{
  "num_hidden_layers": 16,
  "hidden_size": 192,
  "num_attention_heads": 6,
  "num_key_value_heads": 6,
  "head_dim": 32,
  "intermediate_size": 768,
  "vocab_size": 8192,
  "hidden_act": "tanh_gelu",
  "norm": "layernorm",
  "norm_place": "pre",
  "norm_eps": 1e-05,
  "positions": "rope",
  "rope_theta": 10000.0,
  "rope_fraction": 0.5,
  "qk_norm": false,
  "attn_scale": 0.177,
  "bias": "none",
  "tie_word_embeddings": false,
  "parallel_block": false,
  "init": "normal",
  "init_std_qkv": 0.0346,
  "init_std_o": 0.0,
  "init_std_up": 0.0346,
  "init_std_down": 0.0,
  "optimizer": "muon",
  "learning_rate": 0.00544,
  "beta1": 0.95,
  "weight_decay": 0.0068,
  "lr_head": 0.00444,
  "warmup_steps": 200,
  "schedule": "wsd",
  "decay_fraction": 1.0,
  "decay_shape": "linear",
  "final_lr_fraction": 0.0,
  "batch_tokens": 32768,
  "max_seq_len": 1024,
  "doc_mask": true,
  "train_tokens": 425800000,
  "max_steps": 12995,
  "dataset": "wikipedia_en"
}
MLP neurons of a small language model. Each row is named by its layer, matrix (down: output weights) and neuron, and shows model dimensions 0-191. Each number is 128 + 24 x the weight over its row's rms, rounded and kept within 0 to 255. Numbers have three digits each.
A block is one neuron, or neurons of one layer that tend to fire together. After each block is what it responds to, as a language model described it from the Wikipedia text at the highest values.

L4.down273:132141124130114159141125104138148115117141125157150110168147130070114097133127110145154163109181118130101137132121155114067132132109130134105131118100169117128134131101096179136138134103146141110143114175156128132154183145117110146115126101155069134136103134107118176122133128103127121082127134121154104097124059098130090109107103155156118137135155114127155143151144103106146094093126138145101183199168114106103126112141164128150121112127155126087128128160121122143130103138124148109151101093103130155099145147144127105154185137151098152099117128120142153151125117149093112069
L4.down434:112081127126103120153137117139133106150114113167109082086136076138158128118114155155122128119125125100111134148134122130135137150149094100094108132097137148165108150118126101183143157151128104127108179157139129082132116127104100145156112160090148120138087125109166105111141146132135133140148167155137122162140124117134117146145141138137077148158173163091139142133068118098095142093125132150143161142118165126141125133142112109128124124136132130076116127066106124113104192092139113181124117135105165097097143138113142128153139154129089146117137118159145115181089110121102135183
L4.down495:180163127123134155110113118114167087167117179137128152107120074120119157159118146141126114150126167096116134125094128149106111101165111140110165161117083134128146137155128121139148147155111143134147091081106160099133161113135123163138079122128118118168117098094133131128150130123089143163104148119126142135151101121112139129162113107109116128145141122112122101160172108087091120165134139120113137085128097121104163138123109133148138138140081156078137152099179095132117148123150169137115104143085092128120108135142084133158146154112120127157110131096125167154125107085111187161
L4.down579:146127165144122099100126114115142118161125104161111118152131129101171115097138139143100155146100126104116130067131096097098149159094111160102122106132138092119123098137123139134115125137133183084127134115160091096155140140068166111113089129128111106123145148116159112144076114112138107100132119162122124142094109158107115131169138160131153125142137118134141147134146181132142119160127114143097155115112082151131108119132121142133116128151123161082104149115141127156170070145151137152155115131121167073098133165106108086173183173145110130142125173145145113131115148143154091137
Year-final digit. Fires on the last digit of four-digit years such as 2008, 1931 and 1769, often after "In" or in table dates, rarely on mid-word pieces.

L10.down5:130127135105139149146117094138137065105128099129126123129119155150153110128145129151120130105131100118151154141137153113141123149087140149112124090158114153152112127136136116165122104124142099147140129156113113148140117104116172150155131133064113111141120134101089165149111127161133117177136146101132131117124132145138128101188096129154122134151112085139093172202124156129102088138145114152117140159107145116119129084167113099171111160171149162088107134114093073115157134130105106137155092137124105087078132138104095079155137149111153128172106154131131130145092140146092112112
L10.down114:118082154122113102126116149142143110106140119152097131102110105149139110131129139109123138174177133127105143111097120110091161089089119095145127185146144134128137116130096133173103151111160111152089074092104089116129144159158132097150171114160150126135110148130110121168101132139110150087141118130115133127089132148154165117104137122091123119120124140111151136108139121177144134139112134177111172180139136125143118122127121174114108098110093128136162102075108129122122144151167124157153130176109146103161141138117141176104130120075144149081115127187126076127125117136136133113
L10.down189:140116111117155098134172094151118118169132075126113099125091140082158144139117118096114122085109169109125144142118072131121142152133144104113125097160162088139145117152134165129177144154130142136139129159124118136097133096146156129069123129106107102130132152132115120152098126116152115119111185138106108080150126135167124133123112148154121105144146131146118082150153101097139131137142131154119159134092135161141098139160110149107156110148110101090113111113094126129177089132143147106083181106153139152146125159139157123159151101117086111150097132113092150078148120094163152106
L10.down478:143149124129122109137085165118142202151109174093127096103157122113173126099148144107125131089101103164115154119096119139150150147101111139131135152122116109148124114111136088094124120162132113117117106132164070145125125118086145101156114145101197160125161109144146109160115128135137062124135146139137140134134136148105163112097123097119129142095140099119125190137101121182112128107128143149129139124133103137140143121109181109140122140104120116123104108119130100112105109123064109149175097159140137108103156129133171151151117130135132145126131151187094112131133137106183150107
L10.down549:125138202155139146148123113122097068149124146145106103134119167125100108139102132121073109096163119159145170117131147117126140109107089130087134132123134147140104122112109073101133128121126097131124146137151121124157136130105149148102133156102105075108120107162107170164118111105118139160118120083152140157097106162144133120157137176126156167166136090135121104118133119132116104132106091130131110120129111144148144153145118094145125134108092107200127102150168169151112140139121132126148132132122076140083114106138112100181154171110137124129078128171141123160162132139119114137
L10.down581:153131162136128140082170126137155135141128131162123134143128140125105118110171157101099188173132151116170094139112113151102112178156129142110116125168128129123161122096099127100103092097143160156119150165153095148145108124085133099112152135137126160097113154137112140139104115097113078153115116151116091114138110126120107166151098126127119135122105142157108113144095082111107141106126172133113148098129114102118120110143088164144183118105128158128146168116126094088125127147170080120075091151169135153134109091128160143120116177122141152100126129113156150154106123143132111094
L10.down645:147111146142121122135156120114157149094182070102125125064154096090111125139114133126118148117144115161119114093109140139135124161097127097078113131097126094139108123129159126127143159109130170105088116118136112087124167152125118120102151140132135121136160085093099156164159189151146082165069147116100174096127144160185137113088126112143102133163123096111109143132156152118109110108139096123110120104135130149140158121098139144125149135138130155125109151114160093181115145115137138139132137106165155137134143160131163133174113127143127116163107126111184104108126139118106110122
L10.down742:141076127113150123111121150109105114078202150099098141128116083102142137081188110116156154109151124124140118097134104138167129176118130161103119120128155104146146118150148111128109142179166148120172148127152148146112121130136150111141152095160168145122110079112144139116115124141132143126118153124119113070150136111165127133108154133129098151103125127163113065153118140121142123158117134136116095178124117170151125123132119154140130119165149144126149102125090107095106109150100110106111089138143105081121145075108103149121161138141120139150125172088127121124093149097163119150
Day-of-month digits. Final digit of the day number in full dates like October 21, 1988, plus some year digits and commas after dates, in release lists and tables.

L10.down164:134144086149144122114098139087123131136146104134128090112143120134139134114115110146099114167116174095104177091134169161114161135149135134129153101144153115158124093142108107152112101120124142095059117104135101169101124127067108153131130146124149159106159123152117110135078151122111105131120083157124077157108108089149117111107100141134142127125177133148149166139112161101093152124097125157129107121146095136107154125119191139159169121125132148158128103127147130128158131140085126127131093134109166092142164153108168126129142156132121176169093121145144094136128109145091125129
L10.down299:133124111109109156118129158117150117135132108118119155151141124129145116110144127142141075148171111065075107102079136178114139127148156161144101135100139146107083132130115124104153139099108105111138105080103156132175109120082137143133099120116132129173109148107118124163101144148108098111108149122163150175177147131134154151088151127146128165106154127132128083098119122157119131118131164123138183115132153079121115095176118130138114098155164135142171127110127132104113091139126129113116107142099118108124092155137122139182091114140144175109151153134123170099138112094165131111
L10.down337:109143099098144117125105096155111123070099100144116135087116156143128115149116130112130185124121142153136132160149146147164154117107149154128128123104121158111124124149101128157145142175179112139095150106142139133102056115120129103094129139144104123147136109149165104094148094118108107201129144147135151136124128093132130169142130133111136140110147111135155143135149158138150104157102087161093126085139123155089131078120145118178152124133146102103128121112108089110129130100173142105181099107168181121098151120137110154160111147128106167122116120118149077111127148121101118109
L10.down446:122124131133128135172120081116164115142099115102131171161140137088104116131163093131141166156136146146143126138155109115153134101138154138154109137158169133100137112122152100158131125109153141131096140170079148074125123105094140093124146132155139140118096070163112104099163147098127121086138137102124118143161119083082123119134189171146125166075102156127157134114115181149127119160145141116082102108105111080122172121097157133150134109103101155112097124080126151152097126121114134138131106115132142136132145133137138105148126109138152119115169145103151169136115155161115107121
L10.down455:090137141101186122127128123120155135134124125171112088112138092118118172096125117119146128152195127137145137118121095108198131123159141114144140113143128097137146108103142123087109143158141120136197136103105138124083102131120121107089116112133131172099155128113184093122142158161097117114122125117125174080140120137132108150090126092104140140121157137135119138128125144109095152127122135077128097110156151139153130148163190136107142096097170162129134139101164097111125118146125143092107117122136132094168094149156116135134122148150085126149094170095119113106121148129122094101
L10.down501:124103118097185157104078087107155107092108171164122159121128147117157141106140130115132122132165094126130183119125151116138160131148115151104148124100115098129154169159144124144155092174128114175183120152139147111103147106114121110157137101147130108140139164181156128107116141165131146109114134109151092103111132141129104117132130150148145148112095149142133131065146131100116149103143131091083123111142121138106132150163128122138149143192134121115167096125144095111129173137119108083144102121122121113136143128131106121141114163068063114153127148118116097116098112100114155128
L10.down656:153110086117149118157137119104127139138132164125132137115112107099124174097098141121118112187189128125125116122107142107137146144170128105149123114098112162113138158107146127144108121118162109138164107156112143134109110147130140148159121127157109140114142104180123135116111169117123120151142129120160125125111091140111084108147104034133119128078133132128130138013142110119112143115135134129133140109137167134123118106140132133147129087116178127141132156153138127139135159125108120133123136142107165071121120160140078132144126143136126115143126182099109141133105139070120178100
L10.down657:135079123151093112104154130141152149167134103096121124100157171105135143138101156117077122160151136130107132117120114093125110131149122139167122098144145165111173109126123126122130152112132164135120103097102156181151154131088154161120102100135125097118126127091137137147156151162114150097120141099189100110127147158129138124155180123128155138094117109100102134101150126094125165119108109103102130110185168150169179128184180101103085117154157117112154143113135127120095099117119096133142138112148110145161123135129116080117129099124132124111120121107121115139088085100135126157
Boundaries and opening quotes. Opening quotation marks before a quoted phrase or title (called "the…", stating "…"), plus sentence-final periods and line breaks ending paragraphs or table rows.

L4.down55:119099127114128093138122137166099143096089159125145148122087135121141100105086140138139078124098175161134153131127087129175114141168127150142165089073132124130139141142137152147163090090172154160129146114142099142128155143155133138100162106131108141129141139096155093121108101149160135127132111124146131113149133123136186146109132116109147125188116093107128104096140125105125130111142108174101136111098154082090187124113114118126143165140125088132122130108134158162132144133148110113124133152080123113074144117113091150129104181128182137103107143128131161126111092116120143115
L4.down84:154173107198111086149101130103143102142141097129158140141094125105137097122138132105107117131127100085167105105139143105110089169132112146117119147116115114133123123147136097182115116113152100133117143124131135090109183160088107120123134110146175103108138117127139136116123131111094124126143128095120132167097146138113121165158143176140125162086148174163117122138154132149149103124129121151126143119141135131140116111125134179136095144055134095150148107099144129107091135116155099147137119153112074145169161074132095121116096165110145146177143152116130105150161156115096127118
L4.down179:114144137157083105150120112113137153139135093146124093104108127133120161080146131070164125172131134128146141142127131093131108167116113120152113148154151124131129171156131112131106127123195087143136124129152129125106179154122127144139124107182157109083135099128110116164129129099111120141125110102096120132111151134142110140148125126141155105082088181134125149111154126156130109086142099132140166126113114126101093116123152142130129183089111067150193120133117138103124136115169089158101094128095146134172131096115083133133108126097145119165106169093141127138147163125144107117
L4.down220:117157072162090100126117127101114160117138117125164081160121117134166117130136107124137116129147145097166119106161161106129107110082129154159107139146153100097136175190112148155144089112101104128131143113115096137140131165085131148140139168166148110070108148102119153127137134128116112127126120105125096132140139180146123124128098135162110142105084135120137153122126132176134164112138130141106113141139138146151107137099112133122150120063089093117167146167144129135081153140129136132114134171103157164147134079115107131066111136118155140137163140106111119114111182127111105114
Infinitive "to" and modals. Fires on "to" introducing a verb (how to create, the need to strike, used to compete) and on modals before a verb (can be, would be).

L4.down102:136149166118099138161129150126210126181135131087115090124170067124143118157146184160127152117092152112107088126133118143109136111135133150133134143111149141125111143119102108118147115121100130166084155094153108116130109111117119096098183142134141112167122163117149093125147122118076129109163086114098141144110123122107149095093138157137130156138169105128141138131111099124093145146140135132098154125125138101168113126137136107189139133136126143148077126147146095134127093153112100103088105134117139127122173122123150105130118149109131139120092098177157124136161114170160105121
L4.down124:077110124156126124156148141101114131151164119163101153157146131113126131128131138113144143157117150126131109105165146112129139156101126136124171111144123147144127118098136158111102129085132110075113134118124125159126148083148148126184089150144148134137106168108169126152125115149149160112071144118153129130122167117134158112147133120106105140098186097111104133135118140134135146103140160147093126117108084071134076113165183104091158119099078108112128109119105138133124109105116095116129095132117113140114137068175162146122152123110122144127170122135141098141169180160106105162
L4.down369:102091147127119158114082129126157133132143138089113124097145120103139114161158122145076090149116158076140155143140113163120123128116126143119142130158172144157093112137152109119159140124151146107112124110179133149119178093113159149123160131123136136149140154100123170164144127127108089097110142098133161136118130132105172125131135130109118148114171129071120125167094095111139119156119157149123142102128135128136131114122176143128108160125120142096135142117097051160069135145124105076120112112118136124080089090101119122151137104141129129123114190135090135127139153116187116148
L4.down425:087181169120133089167086131162090148151169086107102112128129120098125130133149115117122120126152164149160142108106127138137151096133163099104144082159130150166121136112131128167133127072161110129099132123136148136155171090133135147163083083100137124104104117157129092134132113082151139065128163136134114103167151166151171163100103108153112102158129128136104133136118131104136122126109120136097146101095115159109131132133131138112144118113166132094116154093109106150132133112179118125149142100144097119170169132116120088102110160142123144147123097136134152127109093131103152154
Year first digits. First digit of a year after a date or "in", e.g. the 1 in 1940, the 2 in 2009; also word-start fragments like retro.

L6.down124:107112134133150163151124118145123118161143175148144164129098155120114164116145124114104124157170133138102176120117116119131119149141115108125114160105099108139110113129149104130127087115122142143155091101118126148065112137128116118109118130148144152159156120110173102101123164141114126091120182133152137137152124126126100134137100100115083152081167161119130109094136139106142144110108157092080147108150157144115155120147118131173142121157138110081156137115132091098135130118145120131137167147115088120116115133111129163117107189142067151111113198088130085123083111105123163167
L6.down745:129129134125141171124143101117094082141120140141162172094125118116121197117144163076129110164186136151146166114115130101123144159153112127198147100112131104125158122107161121122145142127156117140201136136142134131081104113136160143106138128118087141125173138134135105109104153168113113130108109122138111123115112124115097098139106116154112149071154134130107135081144154104082151131099141113118150123138166122115177100157139109099135104112157128099128156104121122088154134103135133128118128136155131095150127139107094130114099158160098140133079183122104148141115111092111120116
Line end after completed item. Newline tokens ending a finished line, most strongly after list entries or table rows (before "- Name" or "| 2008"), also after paragraph-final periods before headings.

L6.down170:146150106162115118159138149162145130146107120113101121130165155142126133127129162159094105099168121132131167117116136106147141156142128139140115124139127111140065141177104101085144111093121108116057128144129111149114201092136127120111109116129122103131131140119099156136132137122089108124111162119143121123151133138101141132121123118117104130109157140165126087144083095139158163147125121121127144110123110131091169135116172105151106116111064129139126182097104123141114128093133100146129153111110123148150079105111128099123125136139112154142152101221125111112131165167187139121
L6.down623:080170143138148158168165154136136130169131139093112141145126143149124135138118122157122146103143076153115137149117142117132155091139116116099063109125122142095105153165175137142110138089162113136043104098112124124131111083140105113167103138095168128141146153194152123142143119108116147124080150130134112155129122140107119143148138100097111166115121168069073090139136124126130125128142126121119129109120129122150161115101135144169131147091101093132113158085133114130113140101117123131154127118128111179147122101123184126135108116105118163124133151143125108115103124110161154096
Year start in dates. The first digit of a four-digit year, or the space just before it, after a month or day, as in "March 1964" or "21, 2009".

L6.down363:149160139132097113126131092177105141110134164093164142119140128132161128122111101123122128121132118149129135133147128117128148129118123170135098149132130130137076137112138094133149116128113102172104098091115157076168126131113147148106123135094137077138088098117093136101137138133126096120143104113126142111087139118121160105124081173097127121130169109118160151141131098113134115178142114126115145092123123097106115102140106142149172179136105114130174091097108142141145151133121137149114131122128106133091138160140136124086132160104142156171095128123150127235126167181151132157
L6.down477:128137086176141124148116132133147108157173104123167159118069152122149191123125133092096146117185140125129171081125110124088131119153126143140114125138085160187110082117129121137136111120150114170143160125129149094129150106136093092151126129116108131117098104149128173157132145100113129118168179095132131145118097146156070084121096176145152090144115107123108146112130157128138104157059117143129130135112085109131128112151153133147140114123136150100121119156138120136154122139139134136068101113170135108107103140138103132127139143131103138108136156145111108157116096112116112130
Year final digit. The last digit of a four-digit year in dates, usually after a month or "born"/"in", e.g. 200'9', 197'5'.

L6.down389:140160096146115155155086135132150124117127116130125129159129110136137134091096114134121107152177146126132103128114156074135122125123132124110074161130123110126119149120135157161084132065116118148092124139144115138137162154090146124131136129144139120128169108144151119159129153084150099073128139162133118127138122153178134139098098179125106131065131178143084124161104148145126137073143126129109153145102096121142136135126181136146101189105117134106131158131135118069119142127127115108090101150125161164126127090097082099129128178147149126133118103140113114179158134125121122134
L6.down420:130149115113110150129129165126149086101116079110125129135141134160136120147099163096118133175060141133170124141111132092130130141103121119146121148093093154101096156159143118135107104103113130095163135151099133091137173121115143124073129158142143125110142151103157118164132123120152096126098140107107106143129136151105125114140154150101140165125171136127142117104156148133139127121204163096127132129139159090126131115119131104133120170120122157101143155143079102115143153118148109147177124091114097128126138117130135081087094156160152106147165163103064141175153119128132128109
Pre-verb modal/negation slot. Tokens right before a bare verb: the t of n't contractions, to after verbs like forced or expected, not, and modals can, may, could.

L10.down28:129135146159138174138088119141129143125155088103132129116102160184123168109110133107134111140127106125089082095147137114120133157097138087137081150113117081098099157154157143131119116120116102110160125103138106120154182114131084141125161144148157141117143094145107133161104118091155088142116165134099141157114156097123103155143063162154093123147139141127131147121143112125135185124141135136143154152075124103110150109127147171133084155142153104117135122108138117100118147133119097141133151111081132126122141135097069160112110183096150132128147172107155153111135146134120141133
L10.down264:165130119148126144096140131141156094114123138101149132124118114149135140114142142117144118122144093142147128185143114097104119125115148145117133106141073108132135143123147140140143128115129118134193110074106099159097131181132101095134178101097091131111104107137123157099133146069077116141171112115147175082111144123113148125101110158153113143110124126149115141165100108086154164147113116135126151152119085157152133155198088120131133109124135135089140120156153153130137145119137180116109145161130121135117129119162146122176140071081120125094118129127149167083116130110100131121
L10.down464:106107170133111096101108157151132103116112149131127133156153145147141117152139111128136151125143150106156166152145142132139129110111150140149119097113136100139085145131136157148105107144129145075126104087090147124132153108093118138116123115118132139102127137166115144137102134117154124157154123140154092157153130178163113134151122122110095176106102120133093134192120146116108119096133151154152120109107055182072127101162177088148164112090125180153151164122128072117132144126126155125114119131122105146135155138096082126148101089161161107099112153098099145099136136147138113117
L10.down489:119111090138129108156078099148105156154131147119146058143138180122096098132140122144146114159103143172136149116109093130135153105153122127102119143119150125084076145171137083174155085146138133101098155146152106119103114115178129129130139120132161146135079143102118079150158156107109155127131126133137118108119140172155106084179106133150127121094104122142087068144176141111126153079151143116118086151127150158133107141113119129132091120130130115133155107141138103136149122129111119140137125151080146144150125142160119103104158163116103090145160106125129122152121120137152152143
L10.down493:147150148104119133144113171094143144152138099123138127125124163127113098164145147153115120095155170162116125161118159094114133165113122085105131128122159139116121134147134139126168129132084123144095121092131136112156093136103122116115134160146150123118152147126112153180137105149138153093142095147128096117136158156086158120157136147099073144126133100159104168126180126138125085143085132143144143145090118167113105115136158090111132094088115139164084114080138105133127108089092154102111144122095163151181113151085140157124120108138137139116115153142130087120170152151129085094
L10.down525:120096176104129137143151137122128106154112079139127126099132147092148137176140131138158169131155066137130137112162113149091167154171163117125126131119118087126088117151105112097169142128142113158107100114094133116138130074132118151166138127131123093116142134163087129131130100086153136123186156124109132120117109148154134113150120147122190162119074131132106138116107134096116111147144158106105151127127131128098078106065146127102140140095117157125167107131156161131134117095113158181118102116107179144140097105121155122117164146136105128122119172123120123168126126120140125103
L10.down554:164130138161101137136121107134147119131081099148164097189128102140145107119111160082089137128125102112150119124086103072065138149131126133119113147159124103097127144166178127145134122116155124115147148131139147114123142139135101123159136146150174113115119150092138120140124147120104127138131115110078093130100175116116117157165092139085126129111069168108132161114124126136146150131156099111153134130103113154124107077095142134118116151130122103133148157127143129113141192153122108105147098178111082132168168148123103099105149155131153092134131127087131151139174129142141103111
L10.down727:159103107168106115104127094129122132073112106123174133142174129095096116157070123097137128125140181147061134117167112125139110153149111119138095118140111184124114130119177150123106115131104082145123154107140126118085137140129152107125114078127162106127143147137098111097155141144147155154133116125113113115084113166103111149131144153108150134109112158099109126167111133107149120132116139121101122122165161141144160128150069132104146129120104114177146133092102131141128165110148153100150149164109132141105174144109110150160108120108125112156106200127119119134117117116167155107
Pre-verb to/not; table numbers. Infinitive to and negation not or n't just before a verb (try to, could not, didn't), plus leading digits or spaces starting numbered table rows.

L10.down33:126112127128151125134157141140141140173113120139181103115090117137125158088128133085129102147155117109143179128154128128114105155130131144144175118147144126172172104116093133124098128150149127145131116176118104117084113107132140105128132126124147152128100146133137091155138153116087121117119108123099096108186174142177136102141147053116114112105146139147150115088140141097070126123150086093128119127175153126144141147142134095159165110090182129120144138102123103139164130135108139130135189153109072123136127138101108149143132134093087120109129163118111104126126152106128127087
L10.down128:110108117148133160153122085125136109094132129161123147092141124123117100161108141129142155121108152130157177136143095124138153114115109072080137114130130109087111140091131143117115120092119151152132125122099138111130128136103106130157157175117129051145156123123158154150163103137134134119110105090127119145117123129083134153114101141137101191122097145137181123130149142169173127150148157124108092100128172120095107138134124114100134120119124129118139183151091128119145142150149149108123139113114135110113104109125145127130041170105152135121144195101122127137162139160125137181
L10.down274:149132120099135137131143098111095135127116074097135085114155135146137134142140121135143118127113126154101081135103139149115113157134140146164117121103153113139162098148126120106139121123123113141108082100084115156120144068107142126132117103131161129135155156128091117107161115186145089096145129144091160111129148115191139122170111112168155150099129105138153152126150105120114077098101170126121143158138181122138137131154132105114130103127135162125130161122142095092148134121077115119193153092126119117175091092132094130148181120130120121137134146121159149086161147092126107164
L10.down304:119118157146147153135129112114122134147139176133100142142131140106114128130089155162148127149114098161123097095107142114128117101124108148061142097092081143109143145109106106154141154117173167131111089116153121146126112111137112107158136065121125109125155127113123163136152135140145119082153116109165079104123109124133125119126117172125148143135126101154110165132092136074151134184052169140117168121145152117133143139142172099176154119138135090088150148118108191151103125112122105116081126159133149143151118182139120110124143106145105131131122119105133138125129155102114103113
L10.down311:125158119120134104102161114118118098126137155152146135118133148174116155154148146142105132174125146124105147088130132158143096118134117125113156126120108088135077155153109094123159138114127079141089103124138126099146152127129120137104089098167144153193106075091144121115161116118116152118125142105127099121127122095163113129133099097119105188114153138181125122126165147123160107094130100134130100096135135143112192124155138130129127143110139113121148136123092133108107145142157108129126148079154118134105090116152155127148206129088127170104127144130121096090156100101137183112
L10.down312:107091155120124140120116099148123118187124121097094083085156108137087119113110135154148109099133118127162119115101137149150128127107089138132152098126151135107110142155143145165137112139131120163147120168145093133163128145123165146102178146127146138146175160153177083124165101126102144101093169084142144149136093137137113116100150130123133175152115112121121118099088122153130116111156115110130174107131079127122144148110124122157145163118097114152156113094123139138111101103145125112129133112132149143155139095115124165119109169148133153135086093177058133126088118099163149101
L10.down516:122126119148128130167100178129139147150117124144123190146129126122143112139088136129147133125186125108135151172146129148145116098111111080162119124169144147136163113125147114130099151114145094138107103111115106130100094138100124114094100061120136118129093094119133164122104165137106124136077128078127124137147118123122153108093107097118108095157102144150168141153151094147172159113121128190133159083124135155166096112149141121121125136125092135109183179096160152080111153135116146147128100108145125130140131119143105133148118129132108139127073143104120147163089139125158089114
L10.down646:146124114142103112075168116149129096071118140131143111147111123119186158055124158120124124125127144172146094139116128145112120097109154168137123135135147136124151125128138148097121135119150143131106087180171157144132160105154134096159130138164133130137105155139177099122114147122112160076102121169125136129107150114112127127132103114162147103111102161118160162116066141102153138107132135113151147139124139126119148078106131127156158149103078145129093135110136097109112185124123104128145169165173099151120138090108147094115133104127102132127105126095152127107077115144147107116
Year-start digit. The first digit of a four-digit year, nearly always the 1 of 19xx/18xx, in dates, lists, tables and "born" parentheses.